Weights of a small GPT-style language model, trained from scratch on English Wikipedia: vocabulary 2048.
MLP neurons of a small language model. Each row is named by its layer, matrix (down: output weights) and neuron, and shows model dimensions 0-127. Each number is 128 + 32 x the weight over its row's rms, rounded and kept within 0 to 255. Numbers have three digits each.
A block is one neuron, or neurons of one layer that tend to fire together. After each block is what it responds to, as a language model described it from the Wikipedia text at the highest values.

L9.down41:083144140095079164118128147134165140101111148106195108169146117132128052133132120082107163161154068123086050137134106109163126147128141160090117078112186057161121126139148135089203085121083146146094160149128157134160107180137151142159156102127130138125137151137134112154141163108103089139176111161148118183125109196076151086142154120090094120063155157204073072134154090104144135143139
L9.down235:171168178137172163152147116144129125161120115113117111128118171129102125142095131102101113126079056104137155093138118127121117131154089108088085064125145157115134127145087160095186145130121094131094133108153160163139125057100161117154164123162080125114083169127119093163164110084091155152107184140065111171165117088129132165127101116203118131160116116129160157123096095106083084070167
L9.down288:128175157133153129164126116120163099171070111193134115116120114116127149124134159107124114119103181068088109055154134104181150140120141137100088109137155082142178098139124152107102081110094084157089106098120110108050075106097173114109090112071142082140129158124138088181118094097140137132131120117140121122143123148113095196128146161135115098095155121135114129172163140134113120131093
L9.down491:169068121125163141106083096143144159108167175164180150068184135065172115172121142133136093088175112127151131118123153114134137147130097151164121083190153147179086137156144177152148118142112110222126159103092198113125150108156119109098138136165132104075123162108180084141102101171133112123129103121150146129141071106122130164098101135070124101126128108137123135155106172121134127038092
L9.down542:142115178104118132162116125103114112187136090094163165102185106118140141159125108044043136110163165159146121080100145124128104138138103156095154138136097063105206152146171114144146097143127153127115172133108067154148156110127115139090061156083122065097165136129144102124129107140105096111118140161113154143123125094217140112102119116063113103055099077085060173108097191160166177109151
L9.down629:136094115171051153159166077143077151140083071096167134133111057117171166163152132115132150123153084156153112152119161123119124123102089142100114095103120102111150123099144109118166082109114124091178140141121135120180127161123153137193106196074113093132158166094073123110144121159135094118134111142085177115132108146120136158124099145118165142162159152107050158121080113101128095099099
L9.down754:135162192129172122121154100086083104150140134141183071151127105180116123140082137045107153098170170144147111122080132137095097084143122124118103126073105119098182146095092143160095089150183127163104141138145154192099083122100118112140157106122151082122145120113156155150117086140122128162128098162132136114131119140125154137076163086064106141062150137111155163155170150135135107078103
L9.down983:130166116097126189155125114136216177161127159120119136113089189130092103071124130100156148125136136086098109126070112082100106127122145153117129151109085146202078064135110118094129108112147193152085124110086100135149157140133122154066131202145130068115133120107121148121150177114120141131116119159131091182192092086134121163166131153118165160115140140111181146166104115145112167107127
Responds to: Passive participle endings. Final piece of past participles after was/is/been in passive clauses, often before by/to/in: caus-ed, kill-ed, encour-aged.

L3.down48:086180102159072153151118158161093189175111135141145126207106165100082133137126117140158068126091123156104162117134119132059158093087150181125084156092134185131108177188157132136162148091123127094115089141100104118138134153144119171066063075083079199171164121086160111110096142080125123065144112136128140141066067170182138121141108109145183124146139158115126143154132081115076120129115
L3.down316:092208137080148179113160095101165145149085134102126202177156092150077139147138170105120090125051122099108120210086163138135146089138135164148124177131206090172121120130144148155158085140097123161099131137102167100132131138186127100102056139071079135160166160115119116137161114095146126190134092122135131154131117072186111102172122159090169124163153139104124110150120073099163124132112
L3.down403:094164188131140167148144095181110114068112168090150172148124140111151077070130148117158106123126185131127214137131147150095092135113130134067115120141153192112114161143120171106116159091115112095065090093124111103093143123128111100175127151079068106148119121121146176169117171127121093123111102144193042137138076152171134156185116127086130094160111166157094128150185133081097086163155
L3.down548:113125123129116148147152165139099135202110149130146159178152114092074153149116155138134132101041138112160145122149159163126127091124125102157079126094108132153165156108149119151153158112126062151094116139119184098103130064083160108151111204073136106124115086076126128182130092061105088122163092114169121116115087100165169113173133160137148120131127156144121123191162103101140169120100
Responds to: Sentence-ending periods. Sentence-final periods in prose, including period-plus-newline, period-quote and closing ").", or heading-closing == before a new sentence or section.

L2.down213:147110162081062130135055169126133152173123149190119131169112142115151164090180109145131129115110187103117108175093107100160106151127148105099166071150120140161136126177126217153125140103095108097140164116153125166115100065083076099107113160112099110153157188114134162116132140124145092165150088154061116056136160080192173131149168119086189143147083148117132134125120130087104138073149
L2.down565:106158107122128153155093173152096197141165146110157142130119118117100155160130138093152096104109150129121094046152161098160140151153114079175238100128131129122064071079156135132123151130095060096118130113112174124086169121058081103149099162176099134083100098101088167159157103125131156138118117118137091179101171180130120096151162167161121092120149131180123126158066158143110133122091
Responds to: Word-completing suffix tokens. Final word-piece that completes a word split across tokens, mostly verb endings like fail-ed, form-ed, reas-ons, invit-es, foot-age.

L9.down144:131153134150126139155152079115147131096164078104146158158181097105087138151171179121143170103135161176118120132119131116161194118064114122108177084135176100101090089122125144164062078112087109097125128062118146129175143183147125102066137118118156136091136128169180099150133115118166149109082161069131139086111134131098176211112076143127103121127157135124137077107143071130178130117141
L9.down156:116147128141123197136109144109107191162138060181129105105178071128146183138148166120121118131143206116173182087146140104131143141175079115053147106117171129131084188151148109153126096118140127097113096098149162123121107127104163104134106206123098124049110145070112113186128133104175106183147129138113116117114144090184137132103181140142135150111135191126139145089077155083103102101151
L9.down246:114116112128123149163155043158197123108124139115115130142158142199155084108159131122146124122162133083097166108141151107149123147134167094149204088129105150197110116116094114079107153112091122181090138154129100150124142128098130188088133084178088141101171119109110092111141107138078091152162101110094155188101143124160118135091113145099068119132134152060136168162130089122099139040101
L9.down266:137175151149118166110154144159129130104165160134114140089092116154122152149097108096095135134092100087104170098132162144145121090082148109122170070121136142200152121091119179138147147104140155181143126091123107130133102160154126143094060081154072089197169152091138182133114123169101121172120161127108135067127099103107108126141149105100094177172103124115175124174125043097134153112091
L9.down425:150140094103164139110113127206094167186124130077187140098142095121139064186100149112184123176143122156124133144134117158090117151117144141102176140178091128140113103170147117125095173120147114161164125118080108102174076088150125099089098148123109056162104227083138125168082185111146094084129136108125148122146144120150188091143041132137173137129122157097190157145110086166132028136167
L9.down557:183110139112172098174141131155082108109056159096150102128115110109109135189142127116093139131137072127123149126104073145159149139151201127162152093105180124140132133106127153071111098139178191167113169141072153093137113166062079094096165109047131112083176161127103087117160126047086124117119145128143136162109153118217140151061197155157120104137123137192131111100126143071163156115095
L9.down605:071184095103161155187146089120126188104121145093125078117158059084112114146137084131118133114156127098131094166158122123123072175151139088161087118152062147101072102135154136157096173104098113116185114148084146167089132140149117161143147047116103082097146163097128148144075130084130092114127139109151108137133159151141176147143138111157151163108170134149112129068163120146128114082159
L9.down719:082145119113146150105155124117166132081132115123156129167141130134169107122118174113138161107116103175161113154148070172081094115138167120142072136084071153112062148136151116126134117116142167148159120155150169140133129178060128163141127110154133117118155098101089187114118078146078141127159122151123168110102170134138107145146114096107113153096093165131111144156095143097094133190126
Responds to: Relational and role nouns. Nouns naming a part, kin relation or role, often before "of": part (also partially, party, partnership), son, brother, and -er/-ist endings like painter, singer.

L3.down380:130125137089133182087115103179135129147184107064135145134147120120146167144130073145150126147078199097089146122132129140144118155148186171215072160145184171164125135123169127160140111146109121119092103114164143066113127121129156110168146151047140151140133129115124127162129210107120120139115083074141144100172159166098092105156201145094161145120109106146121149114115087138126135148136
L3.down407:114052139189113187091093181122126119108092191066151123118128175155132138094096127127198107096093123142086147170151140166163187158131164187094104121113131130094112173123123164135087160115139124122121131160165123130091106082128173145126149132073101098130166124131133099142147174078130094194137125111097118145117145140117136110154121087168137159123135128238113186103152164116169110157137
L3.down580:117072033094101155128159168196212136166038206095116121112102111097153185101152072126128104127117102158138139065135123179136103141156127118143098109149113176122160136132102145096135108140120152129067086190134196102169089110161092167132094104109134151100148156123115112161178145105076108128118092097116152144098121175114114093197148097111171154121124136174170127123154157126126137142130
L3.down671:154080119128131104124093162118146111151101150116126119104134159152078080081135096118133125064086169143104158151115145134182132149134091147164085095097220098159190133112120093166146125126118097180081144111132165167077124149080174123103151110120128097186151132128160047107098206131103078147116173122169063134155175220130174103143100158076151123111119123124144111154149096095119078135154
Responds to: Clause-opening boundary tokens. The comma ending an introductory date phrase (In May 2025, On 8 October), plus that, when, where, whom introducing a clause.

L2.down625:112129132149064174152126210106122132159118111108176179157081151083101172133129108114139116079072169159148172113134163125120172091090108126169107081150161143156094143151129161151160169120108064128124123136144175084120157148078152095122103121159141117110145116107141135167098178151070119121152116171177112151109118095176149134146145106149168173121112199091119167151149062107130087073105
L2.down930:118113108135116148123086153121137122141152153125095130118088101147129132149099094106135108119117203097129154150114132130118140113066107168174118106074112164139157091162093116126117120063131064161053172115136193115180128106146123110156088184107090127118097141085137138186098130141129117136202098147115132113096124112150127066125064142148139106123097148119108173173161118123100137131146
Responds to: Segment boundary marks. Sentence-ending periods after a proper noun or place, plus opening === / == of section headings, table pipes and list-item line breaks.

L3.down264:155085079129177104161152135152107078139144120113136147126134152105062082071069166148165122160112142152060107120124144143114141107119139138132170114046061078096135113141152130128088107154150158126122143098163146170181114088078151171141152096118147159135139114120113134147079095159149125078145125159145012138160145152117135109127128177089138142149134101106177132123127079145158145161130
L3.down329:235125122119133091115104103116141115091099117152128119127100053113107125096072119110138140169120188131143087104123126091169148101141082056127147182129145100128160143145128136049131180081167138138170147116147150162134119126152168088162116124138096148093194184107121111069130149145069132101131085102092104093099087106117169158181164160133112152138165148167190140157102112121160147164115
L3.down667:110082108112115135105124132172127101108181151165177119100142128154103156137098099145121098177196087157153190168128128125073088108143124110132176152135097093147083135148168183123144136161161116134145098110112107161165142101165109098189064106146112138057123083092118074092163119132107126168139135129091144142109144127142158109124112072070152155113149092140160072123077136159079115124149
L3.down672:147134143131143176096113107106154111112070120144191105091137179093124154106117096130079119145116103122104067131138128128119157163121130080109103091111149151171148073189156126170093178094115161079143157108087113188157129112097103115133102193114127071123123128115088132127123150117109118115136115116120150139179127122129158085102158150118111167203130161163192104130122159128133165114122
Responds to: Word-completing suffix pieces. Final subword pieces that complete a split word, strongest for "ast" after "e" in east/eastern, also northwestern, Central, strategic, enthusiastic.

L3.down36:140163064097024080095077103130114159068107155125150144168110167097148081125105172145164121107168185126105150084126091156084139070100137109128116075169103152135108112187126183098100206116136162137158141116098122125109114123154140143120135112158138124089173133081165166109167189169093079102160090136129143171161153167141159146098138143116086106125159166102190093118127128148150049150103
L3.down110:154134138127085140055141092146144097145163169137142120172088160099118172117114126166187060161106118129149110131215132137077170165121100084063098072099159148072112130167107171081132179154085134111149129089133107186147131083127080130100158160098173148118113131125139085087158152136108147119104156147131127134156130131171133127119117113164147184117124157105142118095115156168201131131074
L3.down289:107177211143102147105102144112169083175163082113134114112092133106105123115100134161154142102146177140143082054149157100128169144126098106092144097148093098113131135099134156124128127144062131119186135101167073162128147087144099206124143134114130100137114078080086028173130117119176053163129090132144119104160131123181168134121079173122107110171168108162149128204070151105134180106161
L3.down748:104156143115113162149094153120165131085169140116125130150120137119103130188136105098150076107172156120090069136124146104103137083155170073186108120143169137122107093132101094139145226102189113138139122083187130148106149093141137136121093187136143086053144151144168213129109105122167141097143117131156051093077084090120128136094129140100119146093117135110113072214116132124145121163114
Responds to: Word-final suffix completion. Final pieces that complete a word split into several tokens, mostly suffixes like -ed, -ated, -able, -ct, e.g. investig-ated, distin-ct, leas-able, also number and name endings.

L2.down945:201149071141091108117087101097084178143160146107177122105101121138146119144085157100173178116156099148092132140131100153168122100145128106151131167120234154110147144098168113082109134112158114099121165143131082146090167118105128121096133163083101140135096090099125093127137137157081111145092078165082143176099118124092148149062133154183085097121128114091088056142140083162128111137186
L2.down978:142118122116150108058137141093123107126136147119152109147153162120175139145165087088149123133140140158134128092123163142068186099181126170148143134152083120161069102167183089185199098116090113191103111160111143070153155107124099085137117082133174169124106137084089093066146160107135113162166094185079087186189084109121084083140133129094083155157126118119132140110089092137057131120110
Responds to: Word piece after s. Mid-word pieces that continue a fragment ending in s or starting with S, as in Middles-ex, fles-h, nurs-es, Mes-o, se-x, and refus-ed.

L2.down124:159140110080169119157146109199081075168103108114081081119180049119094150093093138101111126127122115158134117096091102080137149169133154143124114137103109123176140160116091084180111093118211096092114143138142121109093170090135114214069137115108109164100155171080117077176095134104109106158176184129091132096144117145168158128117121143113101138137139118156116147114128082125153122162132
L2.down362:135175121148097172153113188152189131208127143149082124111130143161184162122127111109126151062161111156139134139093145147168136094121114093168142137102123153167112099128112102102143125130176143167131182118120156144106109064105127131115139115145190184178169091124148111120157068080121154157121171187064177123166140139106146135131144118102096155115106048130121141136154141096128157072068
Responds to: Early word-piece continuation. Second token of a word split after a short capitalized start like F, St, B, usually inside names, as in F-l(orida), St-., F.C.

L9.down85:153112091115118120091147151162125061137126183069121105166119130114125094149092106142113093131131138161120110114195143127177160191114144140171099123154112070093095007115156165130148130063048137143151137106164194130127155089122147120146158108134128171113138134120109111103083176089085180149095122122170147126146118095144153116067114095172138112151119113172102131094144122119139128169102
L9.down432:114123132089188130056068155109133060181193110147072142086072117158185073098181126086118114078143171111114074155136134139111150136102077160129124148120125106129097144100055151095120144099091177136147101082138154139114157123161080094089121174097139101139174137158118143032130107106133114118136087148142165098172132125097139166110110071145153170130173181130157124112118153159100136109133
L9.down583:134163111125082104100103149141097145064066158092111067151190118103065175139197133142126092186127149160094112131193066184153150107142135112138154159122137167092120164143203144174164154169127110126141119070061143082128140144121133126135087115148130122055142098170151102111110176122176131122102159121131143072064149182115165111118191132175153149113167090131153076083139162127179110166131
L9.down708:126144132138093152119155154105162071164143163175185129170113134091146154115124119152175161137158080074140081103165087169142139107115141144109152171147169123118130082126141134165073128077072074103092143096160155151114112105123067151078129185117167143120137046154087132114113146124136089125105079111110070116125143136153148144154129128143129195102143160171153069085112116098161223141099
L9.down771:133146063192140144159095133133184137101154117124099100121108103095182100180100141149085133119140117145109132165202104111190170116116135096183115093075112151130165111122141196165125136161075127136093114159063109125145120098112170147132148096109099132056119106139100060155145126134140107122151160148070111181100143152152135103115158175119114119108133087157114136113156134131117109103131
L9.down855:120109143166116098114155144137088124113142135161119106149151037162114157108158124111103168077114120122168081183204121147097135105153088115152149161146176148116139152124104094081135149091109090137105129080161113119154161133121153142174141107123166155119163085159166151128127082044060106088154082146106100141140124137160153154111176100186134168143114139162121139069130084147119167184126
L9.down878:123105186134138090100110163144104090140114121122144121097102088137098085170080151121160066147066190131104093149152144152079141090176173081083170067163115139130190172121150141149157145110153197130180131175155115097158184127092116147128144080132177108131054082137088082156111186124154151144181084102169084074125131127103155143146115100084133151077114132073101135189155105146123158138126
L9.down931:104057121178173176117110143097081121100119152120130112116166174194136160130095083135127114103172138128180123111094099099164139146160112116160135136088119095101124122149070126148096095154093130115126087065097144126139132162126152138126130108153176142138152207106142042130155128186141113095103187049097137115084068125142153158115147118078054174148214169119136113093109125114143149165141
Responds to: Compass directions in locations. Compass-direction words (south, north, west pieces) after a distance or locating verb, as in "34 km south of"; also weakly word-initial fragments like g, be, re.

L2.down261:092146071139155174085141109057103136130152145148174085146133163125118098140183141088183109140128146099114157109157181113107088063102066158158156156143077176130150105144164142130149151150114123144106135136170145161119077127097175149151102114109097078088084163163113092174162096099114132140118106143081112146112111128174160124087095120220150151094143121138161131133132151102117091169147
L2.down951:158138124179115096112097143115087120137143121147158119156108108120190089125097098075120167148078165093147132160158103083141133120123092103135098140142132137119120134170121128199143141127068137155122142089185106140128144135157190164153118114101150128063109223126105104104176135101108099084171120189149060101119115152102164197095153122140149133139131120160158097143104159074195084123108
Responds to: Split-off initial capitals. Single capital letters split off as the first piece of a word at the start of a paragraph, heading, quote or parenthesis, e.g. D|ue, G|ameplay, S|hue.

L3.down545:124122118103101183095178172106180122131105154127130151138103117113134168068108137119158136131122116144101163125151136187117119082151129118095106094122222173099107078132165189128113225107073175112113089094120145136143118125116072153076134164141135196155139075152101071137120151113114087150108170083132097091125097136129149140142148147136122118187094090106172161126120111082155134141163
L3.down680:144123101127151158099085122102182147138138204136145063096129153093166159142072143067193146095170183109180087136139161156148137141107103091155083163112146132123130127168131157142140048091060135080097068134123128109125090117073095151228172095045167104147063111089134119153114123165080092145165127145126114145127166140171123189112141060163207167073103126153168155117129136137121105146060
L3.down743:072084114091144085173139131184108119105153121107156124113120174093149137122139114104112162113117158135088156135126113146070138141087142071119136143118106118078089134127186141107090106148183123136209117116180142167133130229158137137100114113113142107126100102115124116158146186099143080127192093173119140107066111126190184141078111113142187168142149100190117174113053142107093100087111
L3.down768:191140186077149119146146149140083179134120125077191099112121121134145190179159090122182132092123121144144159112160158179050196087121166085164164115171140094133110120132110146162106086122157072146133133126076115115143167236158133190106140145156102126135091045189106053149094190135074083120108130127146108069122070116137182214191096069092144176161099107131125159102142151085160127117120
Responds to: Word-final agent suffixes. Final subword pieces completing occupation or role nouns like art-ist, sing-er, play-er, candid-ate, voc-als, often in biographies, credit lists and tables.

L9.down82:087162160121119151142153116138088158171179152161117077190079158143145068137083074107160159111147053113140179160157124171134157141075101096184146097123159149127132131151134156182122107123076165163097107089208168109163131112116127132062070115129145115121070127094177083050158185088166134119112134127119133051103084148104119108129138147133189157160108122139176140117152165140090141132179
L9.down132:126120079139127104113091103102179092139071145144086124114116124129098183073127125123162139153093119153200105077111100191125115153141118124183129148109108210113080155104093167101088111110119115195103118164117172096087149093106146086123079129088203119120137159103184111111140144115157155101124111132155102049147115101108126151097159132142126067130173120145089185154117146185128139116133
L9.down499:063169158136144113152172100103099078112090105159138162115125095166076155114198116173121119139113114140129079111139170154122141110059164090093089125104168144058133124117177149118063139098135080076144169115131136117118147106110128138141078096169116099174093187137204097178153084132175211093148110095172176160177117077137117129104158134127146133104090176118108105094118142094107120115190
L9.down532:124173102145088147113096078101124122168157112127105125163084125137100140154111138114159186146115155175145121155188163152123163104091135164102138134130099159130057194134132156124093078076120145041154153060143095132165150197089118121180195159201124103138096125108151128053162126080121167151089129130171155120143061192077137110148086084126186132152165103169143132113098073140087108194127
L9.down567:164159201128147129089123099117095109107159095140148119116151146147136142110161113103172140137083106103146113173103161050122153154154145155133134157108111130100083113113125131092114146093130124102093119117149161093156058183094098087121110174156165155161069123155142152141107144168115149090154125172135124079133131106127087176122097083100151160141158215074135137135203087090118107133130
L9.down706:137112155108146139154089096096154127152092139060150105108105148141082115118120044143150105088097157175115131151102136140144113089156099186099097128080183141125141117121153133114098086122161121162107126153103176115184138088098128069181071128108146135111169168134095117118176145126130146071128118104166179106142146123086163163216154124123081124144140136125129059088120118135159087116139
L9.down755:119118113137128153133172116164154133112133052073135149128130141104130108104166101162034080121133100119193125105068147110136148121139175116110167139103091159135127085105070139100151158197142123155118131132137176207133127134110126107167130201074149130153141165196158086205163102158128116166167142169152108169120090105134130165086162071148166147119125160132103144148137181136120068109064
L9.down996:145133156153138144094132078085136131129154145129104095146154105110181154153117131130075099127104106170090128104128133130175134078127108140115090109109135121078200095141136111144090134144136101103149154116091131054111178138065123170139149176149150123082171146163182056164120111127173105091133160112100085101104178105097150127117076192143126060166156172121066165110145104168147137175153
Responds to: Narrative coordinating "and". Mostly "and" (also "or", "nor", "so") joining actions or people in plot summaries and biographies, as in "comes and rescues" or "abducting and killing"; weaker on word-ending pieces such as -hip, -ance, -ood.

L2.down81:141127136132150075110140154084190114169118053179138173074097145064133132142140157068137146155047132114187091217093167112129070127123069119113140166068154133161166150095166115112147116092160085122126115179166171126172097144094128140141139139126144073108124106127100118143101094153151093189128159168103076074140139152166156110122242121155158159187073118125076167139171166151161136176135
L2.down562:115164115075125101117088152103121117139091169096190154118122134138155123115167170091087099068120130106166116150143100175117110107070103151169127192103126093124166078094136136113161116130098076146158143116132135106145074142130117126142111147045152130091176097194121166162118123128097105135138139103125144131151184169165147106137178102175167177099105110153150064169125119133149096138149
Responds to: Second piece after W/E. Fires on the second word piece after a split-off initial letter, mostly W or E, as in W-est(ern), E-ast(ern), w-ild; weaker on other mid-word fragments.

L9.down219:176093130143131113108097109113087179140086122168125143117081142120100095173158126130098150208117124155102152125084130122192107104136105078136115154101076181118152182176161150146114150130171106132105117095163140085184115095156166160110137170110130149074152130066181069086154134090143148132131107152060153118163113199155150095140123148114146194122097130144108115146128108138132055089117
L9.down287:098111129126135115096096129151168144084139075143129130123089115094084077185128146111166178123105137137143149074087184191120064108155180156121164164125139131118142180094160111127165103157105151107133147097105145101083074111079137125140127177104116126129084112130115103147166085179168072138139133085181124031195178172174125196149165132109167087126150155104074136116142059102096135124158
L9.down418:153139097138122134165179087100123154152176129153105094118128102114159176145151134161088159120170092164088148068127076124154088128107129155139060133131138115131138138105122114154146187089162171149064150092147135137090116062023096093163142135148153130162108158129100100088109087138083154141085097151127118086139113110124099113165153158134131091123107090172144135081115146108150234154104
L9.down564:112160132189064126138150188161161131123137110089096114158172036184159107160131184109110045119125112122079098144069152122124134118149168114159124076108138084095143139149141132123138128154139112144154104159095104121130085093085098112169146154147126128140095142084109141179092109134087081082110085126144139121148137126161088133081110123128131162097149087116248098145100129124140180117140
L9.down791:199134115099115114142116147130109102086142134129093133097133136131143127173129178146133158143084087144134099081090095099202119117130109166156175136147142111141098123124113132124130090145199145110139154105120066117169123155195154112144133036129181090114122163091121096152089109152129170094120122103162106109159032167141139106148138092136125129183156153159135111115113137116209053116196
L9.down873:178131128184097127131101140113095121110179080169100107117129124101140084142105130151140130151097114118111160125104105106206119125127077128146105123145152133198120125127149122153181146080167140130120102124123112105129084102125200132092131067185161090060102122128108074127076136063129129175159149129082117131135071149135158168099143104131126207155085129113117113159116106157151036111190
L9.down877:133163136052068069091064085137152050132087168133077120112144123142109083160139132112117110117113091101076107128177157110152156089132190157157147179113126185118139137143146186110138110116082077088098116107128130171117163126117140198106138082106053152119133092180150115136090122135184117119106143125152102052080145143181133180134129060144152172123145140095191098119114112144121089119116
L9.down966:113154144179043177097115205129091144111173138110083160184128113175135103163126112174103116168115151114151143084112072158180123163145130160136082078137099137107126180096128189145111130108151068147121130128079151172119081139171105088081122180108106162088147119119133108145112122064098125085135101114159132096196107198187151098097094113114096096126191144097212115107131150148167138157148
Responds to: Surname start after headings. Fires on the first capital-letter piece of a subject's surname opening a biography section after a heading (P-age, H-ill, S-carville), weaker on spaces before numbers.

L9.down113:208085128119122118160158150105089153135145110143083087075092095115179153087138140183119098114099104135108140176158168125141104092142141103162082087117149121181122114152124112164145171165188111140114066104100121109164166128135121136114148150166086178147121166178117088121168139125116132082122166163118177059157104110088137137062067088082125095154123124123147140140121082129160086128106
L9.down313:130083114140101128115159116116164070136087156111168125155126144140090119115121103159111089128097110105119107111094141122135150102136116122122124102137132130117156133133125134137090120126137149130145143108169114112120161146132096147111135101113141102162129108135130050121110110131173149115191099152106112095131121155170113109153158135134156102134088144145149107099158122117107171117132
L9.down383:102099116113130142149133165125155129131190101128184130124105178121066146123106087147155149160142113123110109078157141130112188143083107133092144122184043123096135112122156118141148056046083130137177135075183174145149025104116129138089040150135135180125120162112140153137116174116101162085170108100124136124056060126140166103185131134107122098120130141125090160145163090134111150043119
L9.down422:129162182108134108108140124157135108131115171160131120109163110156127122103074074147158067122107156151137119142164086106121136063103094121156165104120114149088113075125125123148099120132112103146087104153177164114196108146151085122131119129094124110095101150113165083100194120185129144105169150154105107113130118145151120148123076147111165103112135142114111111110165162177156147180175
L9.down454:117124073179153132108115136135090155126138151151106100130046092124123134166122120138124149116079083151095102125137108102155135160117125139116129147122118167138130101106115080137132112161137091151146094098127107142103149146123127134130119139099146146164171103126107140134154124117075130126137115147140149090145095157179190061143101130138101192144090081124143175114101089153134127117168
L9.down891:129094167158153106080081158119162115161145172109182095046139134126145107150101107142196087153092136127132168158139107143163088203132114121100138124139121121127120142196123097113160138100119062119166101166107095128119139140156092140131112084121163136104118055129148117100089111112170089197188101167187114087140121138149112178092155138073155111117145173131122131167157143099171138190157
L9.down909:168118131130171108098136186123136128159102097180115151076103113112123049125129122156146159146180166111160108146138121130160129114183131108112131165093126163144134093134196105104164104110095145145149164153092083163093092161123110148122179114096091133151111111122128134137132096073114106144129181157109134128126120143168145196195108139143080176152125090110132102132140139095187150144107
L9.down962:150138079100099140103108100121172138089151088096163156156110156156151146116148125171151190102128168108068087095129169119155145122066120149156139172140073144121140132119111092104125118115082134122063102082111157142159122115124140138107116154044135113085070168120096161136107069142106137142170146146168142137097113149115113141095077097150159098144147144146123121128150134115129087115132
Responds to: Sentence and paragraph ends. Sentence-final periods and paragraph breaks in Wikipedia prose, e.g. ".", ".\n\n", ")." and closing "==" heading markers, before a new sentence or section.